Part of a small language model's weights.
Size: 9 layers, 8 heads of 64 (4 for keys and values), MLP 1728 SwiGLU, vocabulary 35868.
Architecture: rotary positions, no biases in attention or MLP, untied embeddings.
Training: a variant of Adam for these matrices, 1076M tokens, 4105 steps.
MLP neurons of a small language model. Each row is named by its layer, matrix (gate and up: input weights) and neuron, and shows model dimensions 389-484. Each number is 128 + 32 x the weight over its row's rms, rounded and kept within 0 to 255. Numbers have three digits each. A neuron's up and down rows have the sign that makes its largest values positive.
A block is one neuron, or neurons of one layer that tend to fire together. Before each block is what it responds to, as a language model described it from the Wikipedia text at the highest values.

Verb right after subject
L6.gate703:140073073103149087139117152180133137029092101163094170138106119176147153150099135187178147086081133169157151181163095167197132139119118142126052104061149139131156131162132136076186114126094122077125145139152123099113133151147121117164133117146140136162227121086112142135112074166154153164
L6.up703:120135126104119120104076108181138095169135151158106169137120103110137112118094174192097140099135128165115068187171152223156106181127080124134136145133134136127110106136118162134136128141118129129152087102146138093110164092161120115171152128152066118143159107160127101119061136138151127118

Word-start fragments, table cells
L2.gate452:113201148085091092136157131137111122104141139096123157179166137133162127076112139123152124151105144119123162122189110135114185076143128092117102149114112164190067131087133142179116130067146048160090105107094144176132183095142134130141142120080214178128127089138072143128126144167141080111
L2.up452:134151149105148083080222086111129161126057100108146138133090128098043140101139155124152100165116145072161162126146100184126153084132162116073132114159035120142108123113104137146180122122144116112078164098178137109132075181127157096114140103103121169088118151110140132102134140133142117148
L2.gate1048:124123153153151098151139118165117139073133150087158134120116198128103090112145153161179132143118120092108173130131168160100146163157114125141119148120098116105164125169179097110161146145155164167168187134121152119097126089154158105133066204094137114128073107112118095157135138100118122140
L2.up1048:088117043149128143100171128142115081153061148108100149150164108113140131155141097055103048112177112137133142125133185102118121141111100152123055157130173154119157134141111113126093077073177067097104101212152153085128166102161138141134117101134145136170087112167111154137112127085162111146
L2.gate1096:090128130145166131112163075131118148099136111158078087128168123143150162123173085101110086136153079105108162112128137114110138084207110081132061089119149138142084108080106071146107121133115104159156153145163068133135047087123071189157114168142111143176080089170155116156104150146191114090
L2.up1096:066104138127130153064180112132145109133110093094141175131117124143100165173090109121081135085112048104161180166187154125128115121087113105088109107169140102051144180119119188148103109140121075122156176169123077091108135148138067130116127144171217098123122168114103141116054105150174146121
L2.gate1664:123158119169127087174160107136146092059105096155077140148154156137143147123097099125143063105194078093147192110117144147081124115146099114108093084141182090138135097087164093156083092140109174101182156113119096104099125153160131130187134100116109129048105089132124102169127155115193101135
L2.up1664:122100188139133075108138114171124190114146160168094085133165185119088133083187077104147132148161133108114169130186136066136076062137149133135133129107151118104153111155169109149131172123125117073147087065151108113122132188157126167108131150091108136143161124115126213131116102140102097115

Surname final pieces
L6.gate1266:114171125108137139104077146092088179171115136193087145186151212118156055138103103189158080127113156139124165159131087169132104149130114048201127110136159125120153129125153091073115160148127184179108148110130123146096159131140113117158086129052147135106155096107138127115115121131124121133
L6.up1266:119141113116154115116072135168056192071143109129130098163155143157128188161148184168091129056133115075134143117163115056175134087121152153153090152088194149111089117149155130164117125178144152078109146133107096117148118096085166204146124103142119108107090132176101085117072042129139091089

Surname ending pieces
L2.gate80:104112151098127148143137129166124126125113080117155091127186107181163095124146154134147099049176140136100106103137136149193176161092113088106078138119130071156127077184162158118190142129132167112118138115102070145185123069124163144071126116130129118149146090173141097095118113179120152123
L2.up80:115134161122132142123106109169194119131095143067138130096141147109132095142138112082146176112086163140072111120144117110153103116069103123131085164128131132139130062119171138113137148088169174118118077071085164081172144109128170137101127147099153131118133108139096129097167154143045131187
L2.gate312:152057170177156137211099179161152116171163145093118152096208106138127106192158139126132130150118181120080115069150141097085073101147159125121108082147137094117138052158115103097189162112132084130185125114149167087133111068099106130086143188163155113185106057101130139126165127065068105131
L2.up312:115150124171106134101113066182115129068148131146137102130087127107109078100116104157177163100104100162166112089105142171188153177109108117156099181154177158107150138131139141126156158126146107169081143062129111158190119092153144158128148121095166128068091182137098075143120152124136167170
L2.gate351:097062178114110171105153138130150092143125145147133184152082103177118103120104151151162090104123111091119149118143119102189164138047111168094138127123141140164166076087135178120117089137123170123148138132159136104141129125089167105149134116111139122120072151150127105152121147060098172136
L2.up351:091128136081131178127116165137166086119135110146125144134070163141163097131105154148166076123133150136106118114136067094115101075095126135138117131156127095130155104086135154107087109118100150124101107093084129121130125106114102112129108115119111183113174144131091175170116137114079126077
L2.gate928:103138138155108114134119106075189180171137139139132111159156087141126092115069090116102136081124144062132134114105074111148122144120131099114087168133123159181120119098113169101095129102175147170158149125137149130103177052096067144061144179092139153125168072139115171101110122162049163139
L2.up928:096130167108160140105072153173121139139128096178096149173128135165191110118129126065144090044108077117122184146135094150141144191090051094156075148139176111111178053090143140129093150129157207113098094104138083149059162089090133076104068123144130078126120072140127139147092160145136154165

Plural abstract head nouns
L2.gate575:109103137108130158158142188128038149146149133089073164147161111116133134139144125125147123182161129163164122085126174098143131122168182124103022121087098116145107097160124133120130088089113138148126121144168127096130070092114104160151164105142049117040104078130082129118094069110122214106
L2.up575:177187150101183085093175163162109131106150120102111156193161137170099128123114080152160139165138112109218201126105089130180088115148175145150136139075126137130117095096102146102171138144116064111138198135096102137133060148124096174103120142145136106112105122129095153145077120076175156100
L2.gate963:155103154136125128191100148149128073174147153185066107123106128157204127144160133134134173128117103165206080168169084138114177191093129115139120147119141153127106071116180109113136103136108156180184155105119108151142101156153115156120102183147127158090120148107148107145147182127193188163
L2.up963:153182109151089118132184088122160157188139147113084192187167082106164158137097076164165157160094142117135155068123103146113122129148125139187145095146160096160073130115163147093076151151172089140113161046180130188128131162110093133112112159097153107191155117123096164143142132100150112140
L2.gate1174:120140098127194160085086132137089087122184140138067137143127168203158143169179110125145181117131116120191144084088156092165082131108120131194168167099199175060091123125135097083104111164088142183138097130090139119127121109128099155172161119121077146134082117139127131121088133079150179158
L2.up1174:114123086144134154105100140067128119114123170069103137170151147098151090090112126104183116148094167129106157108106123118135116164164081148223075161130117128102151147133148115075119169148166098118119171070086151155128186115163081161184143089111170130127125097150138155174130176082112111177
L2.gate1202:141147077109095163083079168129099090129176062134058154205099183179103122043152125093147186115116159095172099128107111163173108105104073109179131146162163172122125109165188159147184126186068120079131142127205151114101136113101095142142092155114071149115105134100145114096042078072134152117
L2.up1202:155117086121076135076085160103154042209155130140093140087051154073082170133119142084102180171187206170160058102143155190145135084176048152195129119109124109088144116102191092140145159100121105139064142036153131092140147140111071079167128102142118137121163106123151135155090182055135138141

Head noun after determiner
L4.gate1:115093121103167106090141100143058176119069097241091123183168114152149137087111135089131124139073121161184135086169114184204159172140116146119120134149139121106185102199101171178117123140074139093111139157085129117131134114101150169138119158144128095169128107124135101171118117108171155104
L4.up1:133100085114125130155093098122112150182111093116124134157125157120122098111156064111102113153125123165114147118160111126102117101134160109159108101141082144131127134148166101169103175124170106138161151112077122109128161140136078085115114104116171067171160059095163125130193140146132118134
L4.gate1345:165100180134055142167071197141127127178109137121162133130101143151201195100145125128198163105195135116167175152169132130144114208122146130116138151094147113083142183124158122148097076121137112145126149124128153123115106156150098180127115133103134144084115139136091167111170130153176175096
L4.up1345:126143163155121174147130149161177121174105094107131139177130119125120165147152158094212185136149140108117176130101114155151152121112159123120115091085092109097157145208105175154124128162101146120112140104081173098122174102136118134121129108080139075131154162095128147133062118157161113062
L4.gate1425:138088129116136131087155135119150134131110099161096165162104142101165131128241177052135150149138121145131160116132095175165154162140094129173104150155154110043077139142129079136087124136115099110109085097078091091082088118082160137104138108134173175116130155158098113152100196141118114086
L4.up1425:105120129144094180123103111120148109133134090084102151163111091145175119151142066170171108153146135139124094165137144134109116065171121125118153097062102117121117129178118102112168102164104118091094080130135138129154138117102138097190123158113117116170171126153123124067147142148150182159
L4.gate1617:156070097106143182105144123116114088106203094119069090173097119159160185103143150140154176141096120106181096120079052163155168126096067153143145163095118065107204148142202092116139108131047097087097076100117111066122189123064098119112132139131159161166105112130178134128193089103097157108
L4.up1617:144108168123053158135102204106184119162125188129090140079159119115160132155137115046105135064143149098150177119178123116156190188171089159131081125134135152140114127142116112161070115146081089122132138099087113155131100184112125125102186110151106173130155118112105153127161138169191128103

Comma between stacked adjectives
L6.gate697:111158182106193159112123128192103135033165120170156100120101151106194166124119169091128141127145080115095150148163115166161137187113174107092166131169125113136121090101129136092126104156106170029104125135130105105093138105161158169085113157154136081073117059169137078118079181168133124119
L6.up697:140058156168126145143178101105093121107104187119085162126166135110134140138113191122117130113145109134156155134160148152152141158059142119137140135183100108152087157145113117117170092121105180129112134157093106161118132185193125116115099132157107079173136151153132166140161125114178133073

Verb participles and predicates
L2.gate230:116096141140103175066132127121125134143159148151109119168142096144137056147120173071160150118127132126182124111124092103174097157126074099147093100136132109106110047113140175105143175103115211126191159105098146132151203105106129088104092173114073091092070157160151080133093126126081131112
L2.up230:161116118134089137042197147132174088135135205096107138113163110096110101165205104103176188136106168109202102116114117126155147110103122090095096117164156114168131086054078163101160196114058150162128098074129143135161163127112152120113104141079173117185123125130132140122093158093051075112
L2.gate1025:105154182146148107075095156113103133101167121202098108206111142140085121087136125149110191077094147094096144152070115062144150119079079147089139154102168178195062077104138143120147087151090111144115121071105149184134090090133149165123143181142131126153104161109199100162124171090077170106
L2.up1025:101187124156154071077201110154163170096061165125084124150180084053129116121138100074120088141117089149114154139091198121092095169075152134073126149094127103127133139132117130050150131062091120074118128049123128197144123096114146160153074155155101060196104156121173122142137119104128128114
L2.gate1060:123210216120155162095079133161142138119108130098109144113085128123078173086169140145133154099133120100112115169116118152083149090118150120147155125105089116097114126134158127170182179184096164153159061130152142177144106122071139074067114129180101138146114121116117119123127154118079207070
L2.up1060:092138138119097098091164120128147104089085137119081127140088124100117167144145098114115153106180172092125136156167164169095145103118157133109105128132103110129092145151126143114107195133142135130111093118146067156184078164145155136104100173127121133133173106099141113087108139125117132104
L2.gate1687:064098174106121167110091082124094141066129144146096181110161148153118128135117112137141117121058137117047181137162094087165155114194162129120134113113138039131059134140100108090156176133160140139169134159097127122127121099126108144134152151178138110126124108139099137106131126108089150079
L2.up1687:078173151159131117107150144136144137135134140116108102127136109129108191123114109122093124126143134109130160082111104133081103120153147103106121149153177166147126100097117169119067127179116164158152089143055169158152108115132181113106145170088116110155082079119226106091113116115134126107

Mid-word proper-name pieces
L4.gate240:054086139181136102135127176174144123108159123145112157137129133148161132177106137136152168083136156162113154109128147161198096144086116137149061169135127161179120078192125152114152148147099120127134144114132094095170061184182087132109131153144102155134067122136150101135089114080101170150
L4.up240:092150150113133116180140127125095158134136058070151106160155120115131136099115110137151123140164189062128131109154130145155114105066082099135118118093129061174142103084146186119121148101162108136149053178104130134142105139093130133108120143093154156132056174136071143152108175083145105151
L4.gate449:117116086092152121099097155130080126095183055188166108099130112180178147155151166204177081126134128058116162119109109115136168152123133144170074186139162169143109082086144195123099141157128165143139160084118150125165181103124111182110084188073107070147156149165137113146110141156071147108
L4.up449:135097080090099111094130073090124125123154100110185111076139131134130108138169182130126074129095136119145154087124153126095147194134129192141154107143130140091106124081126143151126152190132110112107149158124118142163112101164109169104106162136130091089102146135094112132094153161087081131
L4.gate662:101122096104079163151072137137119070179128117087209167103119156145169108124123109121094094144102114129176104102168131149117162120118123148133154170149137131151081139110119105125122148075130121108159122142112108072108063111112103133116147177103097055130106119192133145133191212153061140097
L4.up662:126131111088113130104113103111102127112208149094125152082150129167075125156126171108122134107087149122142157087151193138177194103140126173085118150159174131096059106139186098107121102173168130144066111098132110081180084145164130113093122080168081119095158142165133141135097141088155160129
L4.gate998:121112126086170171129140191148123120158195093138021121116141127187152089137158213127156140130130137089181146116156102111134165141149092130132123183096199197114178109103145150063139102165143155134128191200169122141143165139114129096148136115124138065156154091169107152150125087088158116130
L4.up998:121137135088148116147186167189125092128160195152149159156142172164122090190127124107148072084148136134122153092157098165111127148138070091101154117169183157112109112123123184078146114111178132133110116087162164102117123094140167081082193154164146081134154118137131123081098111102163129180

Connectors in fixed phrases
L2.gate11:132061064077168107166084145145106139075140110165126131139104117152137189232150168172146140095126161193150125150085080129181151145136101127076087138159126057131150158101166056129106087179086085153116142080093094150069130112073145093139132069067164150098173167105117110114120143095141141115
L2.up11:137113138087116094107105174135146104097121092167165147131102104131099161157161131201142108137107097140068142141106073121141170111148095154104125089165150150122164178110083059123074113134143092172092160140087071092106126129119116118120115114120090163125189148132109170114135077117178126156
L2.gate794:113139105150163134126099137116116163109064137145159200129168070172149136147161163055098119143143146152147149156078144105092058148109135182045144156134180130145181172149093132087111085203108175079140135141172137168131092156177135135110130129163142102096098171186125088115118123116100149092
L2.up794:117154112136153119142171107090094076107144082133094123123106100134153084151172109151091077108133076085221092136162127126106119146108091114131118180116139124144168124102116091129123115124144178132120116144112087121150146107152120102110116182126081111180069162139124110113107118146144170169
L2.gate869:167171136204135103149139079083146091116099064111072161155063127161112071130121168129105149150127110121103133098127145132067127107163116082100154153113152156127145122155166154166087094136149116146182141113127138081127177137104175165121151130082144160149131159166178105135079153105089130078
L2.up869:137088118073186186146084136056097157104117120187149081110091133157144082115134134072117136139072164145112132114153094118133123159122112090154097159169095145063143170134132192074117130170110145094139137163070119188144125120062103176176158117140155166125100094165121096079170151106090140153
L2.gate1002:148130118119192162163078112117153218159048112145129149126059154142155151214144137045123146113183127121136100136099101125087141101162121126133128152109134118126163140099132138147141044170142117141083135154081085141038138185137137141126111145125119175128137115152138093161089132134123116148
L2.up1002:130122177107165120129147101060113088143117142172180134143133175119131140141199115126103150134155101104177111137118138108132150147141098094141119191139145088091086192091081069142110130083111116142145140168146099120111148173138094102112141120098128152174114109116113103126069095088192172093

Mid-word name fragments
L2.gate269:110124139113125222133116151115073129148200125139071121147136124179143116126120080127128120129137140087213149143129087154117093087115163090100066151140190163126169108146089130120104100150125126172095155102131087189118127141132128106133134205156105140126108132129128075142097065124164173139
L2.up269:129142121080163155142120123125105150203156144143110174127116165120173141101097061108141143202152144086161130123194133142130108099106114183139103134145140156105172100085102160111100146099186094140133175166160130136153088141123167165117091119111110194132163067095091056162103110156172102138
L2.gate345:150110063098096122120180141141132125100173129159133113064172166148139128138123126164095081137082126120088139213109121197114164095124137097183092071118192064091151117114144143046104198137157117112182131120176192099096084080106088163093112185155128100109126079192120147152119145134087141169
L2.up345:103108133115155148095051160098141211091144074179163134178090135201153116126109178178182129099101098200170151085099126135119152127114107141130138102163173104096117115168114149157144151127137107143136192104139166127100139140112157083156107149099163129140155108131138052163118155142120161145
L2.gate468:088103097127116132153108075157129125106054123128161213162102127136150184081163162088119096101192126107123198106163202135091142104151098099107089095123146117141140117168055103133101065180108100110145129079176134104119152161145165161146099114161140095109105096152153126152139143146150168050
L2.up468:171112089139179159154080144141094123119152142138114116142105153146111216038074144066156117139127116152150075138098135178144213111068118133135121128105118117149145096122129128221127139097122119128099082127169078070189177189143141107175164094086176103043155151150076108123118154112129066081
L2.gate738:148139121051166167089138119096096152146160081141111167159113143157117191126156151083126149141115110162145130157144134135109171134113134112107070096105096122134111153145122120145104062129151105137121164077140097126145145166164131110094138134143136105118087168197133103153099112161136160150
L2.up738:148132111117106117078106092149167125082143155159098156159097085157158168088132117085125131153119118137133108114126164133123127110131132099091157136103117119161126122134117171116128098144111062118122127094104155118113202162117108121115105129133139131091133129170188125129170139162117086146

Mid-word subword pieces
L4.gate75:117102105097127196068079136150143124102115143120116078092147151110160144157091083048117111122074152152140139172078122169127145067144147159179090087063116135144180137114136100140160151153140095141134109119177124136132184138178119164087112135102142130140046155040103169153183116155061124113
L4.up75:090122138106135175107118148171077098108067076092096113140124216121126095183070137124143062138134131153152140078096146080124104098149105127180074061101140158160140131061126098136150187193110158216114119144144086133160146108062135141146126136106147157133106157110107106157162125158120147098
L4.gate453:079145133077125152140105172151153132156077118155117141119120091124114202155132101150134116163123137140137141159163131121165086155077073154088110205084176116180130167073140111157111112142113133133171089148100073111140162145128117178136089169107128179137138146096097088105138106128139091138
L4.up453:059129125093139088162111137125150154145122151136147104146104165123142107207147127135126131118110145092112151090161153088053144096088120119181115148128169089119074105093086102134186141163072153129136151135137149133158171126135053172115137119145141120113115140112130168127132105136169128141
L4.gate768:099042104153076093126165116118123102130134075136148116190145107102138105110180097112141163134155081154097153150100093132169141088180140113114137119095176111127101165046105096167111120134143103096094173106140112108152151098120102117176069155146120103099129146103176129148138173120147174125
L4.up768:128072118138075145035113112147085122203081136089145114117149135129116063093117116129123135149155147103212132092103100155097104127117072168168099098102072119129144089169077130139142136147108160104133136143149134104113122155099108155178121191094153125108160161100170062091143121109149131136
L4.gate1141:142135140130125129133100073082148126099126126122117136158095127114064073071132168127131092176184106132181161158076140146090129097137132077137032111127094119137148129107171053164064138200147123136146097201128126074133182101175114135154084128161163130154120104082218089103173104114146131151
L4.up1141:119090132130112130127082167129099079147090105086164135157128164102156109165132143204142186092158090149094132121151163146187128146126047112167128095141115156084142108098150090108084180126091150107127124123075161088180140142188121183115123144095143126095172140125144164095029131118195137122

Table cell separators
L4.gate209:124115153162164105119143155120120080128142123135131193110090111159123132155091168130112140083132059084145146123127128124110132097061132066166133132129119138146121121105109150124129065129142118085197098080189160114081146122176080126169118122183136143107110160130122132098123135182136129131
L4.up209:154125134207116121114234179123121108074094120150117118181175127128100144101131128140205134104127104104175152102128107100128161087099137058121080101102150133106194140136110116106128123172144066152152110162116082149105176137155114106173106107124090136163096109187180114108132109078146115097
L4.gate445:137085167139113155170162121108079133108116047096143169081108157099129114167084158164116107122143076122134111139101160141113126105138167103155127072109098091069103107105151060091129179093154134108195128149163134120071123126165100105134143143119155131123091159157146127100089141128152155123
L4.up445:171074199127131161122127133082143104105098067085138252176125149142156124181132071138122153098108105155116127120140116133110133108103151159060151109111092091105096091112119144093136114170169162170129132145135094076095169126159104134121062145087118118135210155189176113114116114159171143120
L4.gate781:151143119108094122099173143156131151129124134100103146101153130126077179093115142160160161124121036173153219172084167110166113090164109091083168064162123171156101154122114117143162135156120114127161183146134128104129131109182080121131108125140129099065141193159121157112157169102208126050
L4.up781:139118129219116071059150138204081097149123109105185163124157172103087203108183146128155163092125045133117158146144172106129117094102088143094125113087130091097110112115128003133117128163169196178191105187175110099099182164149083158142109111179127130097134149166103148114125100126156106129
L4.gate1077:122142151114150121035160173112091126139099077095167149155131165153118161118097101064129125113179067166184113116108092135118144144105099127089151090108147130113112117155132127147116119180104141128154159073142201081085088129154098148191136094127158121129129144132141087088135112087122143149
L4.up1077:158103123146082130073177122129145148236108088104105139106101173103118154179186112128161173110135125180157187099108121122134139119142107125139169096113146103096136099136080058073143158151116164127128205120174136159135118171130108071171161136125134146108177153143158118095148146126133126144

Word-continuation fragments
L6.gate518:081121064155134168124090075111104151133091185130106131108076120134193197164141166117130104154120097132124064092167182179147088085087082152125072093121084118122113034181141040119080134124129111129128113154137133118099147173182116091152120116105099143144140119140107095202131135160155168168
L6.up518:134117151118109134104110123141104132184134146180083145158132060151158130133078142099110122095118109117106116144182105105067120134116072149157133100170126178114140079123145150084108187145121187145146140081111177197149149111142153081112131174149099102106105144137124131150134125166131124142

Head noun after "the"
L6.gate1611:090077146164173156132139190093095113099117099130091160114128068148184163156187140083108188051117109089174131131077071169193120178117166129147117153124134120071156101154133125151080082168091106068152132106103113129088141134123143109124168120126085147096104096186123150126125174159063128079
L6.up1611:116100158113060126218105144140064118149128130136143149151157133093108155134152125090110112187163149096146183053101100121162132138128089099128133106153102115127093135143197113139163162080184154109066137158097093076152158132140094082164133093153166170140112142180175117125114131134139149121

Month names in dates
L6.gate994:094094105066097117119151125120131174106138178207086116140101162092101109116072104112150101156150146092168108136053142167197147117157085138143059119132107128135164132132124120118132128177138085170172137030139079177180175143106146121141073146153111146103084155100129065117136134115091149112
L6.up994:104198124124151123165127138142144060143151097151091115097119181092179130120054137099125125058100160116083184156138056163070105132150069160137124137170076128071114172129143078104106124181118117102167117132138097116119118155121111110122137136103186119158132147112097098155206117146150067103

Phrasal verb heads
L4.gate112:221124083176124109120153102167124154082105155173113139134152153139148100148234163028138133112116139114129157169110151100085147148092121094143136112165157132116145143074117148142161111167146088115186101132105122126094147167114083124185095112155133084100102090072122142112127113133113100076
L4.up112:150157124095114144144163111104139145048095137106135134106141185129139120175095090142155175148107134085133100147091127090100131177186129083180123127145101161120143120135096131159121146092124127115093152153072169160164175136126117112087143152123149146123100086095148125153138141114112140171
L4.gate486:121144114134110140110087063152150145086080101089188145123094149164074157123162078083148049162113118128097118134140113145124168099108109134073070106140155068090105108081129097168144139119179112110101111154119121135114153076118140128111112180111131114127143127142182145119098091187131105078
L4.up486:139140135093141129158120128094162085041102156143143130182166119120116136110087079145137151168084168157164154140147145132128125145116143106099125100150116100162126083145145151172147149141126080122113129122161086156134124067145189096100134152156123119121091136076173180177103092103081093113
L4.gate1347:073057118132139163144101088148104107138099143111118104158164084135152113122101130175133146111094156096173127136147179200137099115156109129086147097146134111149155103129125125124197178153101158125179173195145145180186120146134114123135127136125105049114082177148159120181152141106119163047
L4.up1347:121132175159160118123179147080165106080097152142147109140163113090096094146090122113111164124090146155184104148144110105137150097216148129138136120163171098147113083118119134122111135122127108090167082140075150143132131150084163166210180089154130066102126076102084132083109181088107122114
L4.gate1391:156159161115091141123118106141154088123059092158139121129160073122092090154099157087110162088095149129149138121149113188177154091072141105121176087116130159088172117126140177093063151145137127150154167188141113132170143149075152106194161143112133125094128228102160157136133098173116146049
L4.up1391:174129115142119139120116091133118187158065166136198164131110144124081123115136105117120085113135086079171150129178124118082098070122186177054147044138155177177123136088117201094138132125184172147174161118073167160151150158134089183127095193115148098100143064099133098140176128137031115108

Coordinator after first conjunct
L4.gate97:202163110137068107130098106113122142091119159189081061131141143145122131214177147068122144119113104100084149143087158126196099108108107102139170155106169065123106138158139102135172138140067126105156094127110099084135169145141093180186096105144127139123185154144153160150117081084156089106
L4.up97:135122145145110152172155169142171083124099183173131071097149098142141111130170120138129195140166116168098130118095137101142079110141086139119126123159181183127099133140129072125184112162056164107203129105104141132093143138163118209146090071176067092145182091142182168103083159114116125101
L4.gate395:191058101160147162135133110112111113120140155138086113150141103154105083127122159088184133081091150123116103162153125137107130127120197128109153099178162179103170161124122164156158115149136192079134158118171110144089073158149127099080127144115110172124110104163151192153093131122151128042
L4.up395:139129111150169163135112167154160136120080147155108085173194140106110138029182095141123140103098135080145125091122148169134167153130145156156128141156141156137145135176107121142141098118110133128140140121120134131175099099048170147120137158114145171119157112140184166125119187139076076124
L4.gate1006:147158110123120149113092126112119154107116121113135148122151126119171169118127175139102169106132051158117177137125116165192091089170143152077163127078178109103083126148155185130094039121119082116168129096112086153127093095144140092103198110198172136216124145142095119175147076110118152108
L4.up1006:092149129156086135116139079100142094118165135089106089095133123141100182163164122111192133134171111098091101137100120123108171150143098159197123176162161127174123131135121086124165173138123094113116115113101177141157105123123185102126122173142092170133117147127142195091118186154167136149
L4.gate1429:142127168130163175135183156187111165117127092194131144092177120152120067073148175163121101120178137168131129150146120157117082113129113168110137126123143138141142154101204147139110120145156110115143156162156133064121100109156107154190070128139056103097114184128150141103162174149134160077
L4.up1429:140095148159116116056145096136076161088074164155111158142073093109126104102158129128152112123129076176115119117069109124154162157159118120107150107096136095164097159078127070098112144149104106113150087184095058151131106170109184138079104123219150117156115095218121087143134116057143095145

Table separators and biographical "in"
L6.gate129:105179112170144122148110097123156085136122110137137150137117104127110143155116092154130150157137133087147133154133170164167094155203138103068106110145136168132116146105107127110151144095135158102091080156145100130098128108184163125119182183103133192147091201141190158150120081156173202092
L6.up129:123152098135110072140148144084162110093108165094154152171096124156127110038146126128160118144122147151138147097119129211090188161139202130079118162123110161166148182191082134103127109150124098153139133130184132105162157081135174132152088150134169172160102188120064172121078116160086072102

Table cell separators
L2.gate434:138154114164117111127128145101125062125149109126110109140114077141126117141074125015147144060164100101143155109098152129107124187108070096126106145137128126100105104123140220175143099094100126087101195083160162093119109116123091108109117127142126110136109067164164078095044187160134166129
L2.up434:155112195068100093128168167103111181109091085143129129118096121154116131166175107161058132097116133157228107133145137136114137077146074136145128136081140139153190188171126148088134132124136119148153112173215089171131123128185128126099035128141152081120092144136093169036142057167143141079
L2.gate517:135100132127157084090124168201101147140144080124115076175154086141160128128176157086149119090148114077123178137126154167143156069135138141133126143158102119139157062153092173137164139146047186119140128188127129168081143096144120148171140173142152188139086136184134102076158067111155127145
L2.up517:160185107074135166163176096069115134127143143158198124105122138134123133078140096088100141137138116109138130181121095123127157137144159120159123157157168092107064165099169141148150138167121139109114080109180111136115096099103132132130139098128142148121118135113168179053119069174182125138
L2.gate564:118101097114179159104130127098058107077139113123084143180211140146108118196165174094178151076170081108114115102125160180190109112075081081129118101082190147099138131130155143139151136162091142065166152183095088101137119159143183112199120115187159106082104128161208069157064096164132182031
L2.up564:099154116139086120112152109119152109072095067116076145152146093100043120149089107044172107135112151095171159083113166141105085122083135106085123115097132163130150135034150194129137055127201112132079082150093108094173134150161153116135151093176173123147113127146084154126110108160089142079
L2.gate1143:118127075139124088053147129105142121120089112107178185128145168126118181150124148109134163127142121112162097106121120167106126086104137149128122046083196081134125096149122178103174146160134165124149077116111108163157097138168129138146111082141142098076150093141108136083067074118161093092
L2.up1143:155207163146064118164136125119141148080106086144163135085133169114081131149113174141119112118124066060129180130136124141142159150153150096149148135091154144096086093097143136145158119082127088134126132137103129098153111146095132094123110100108189112115099130062074138110070090168112127115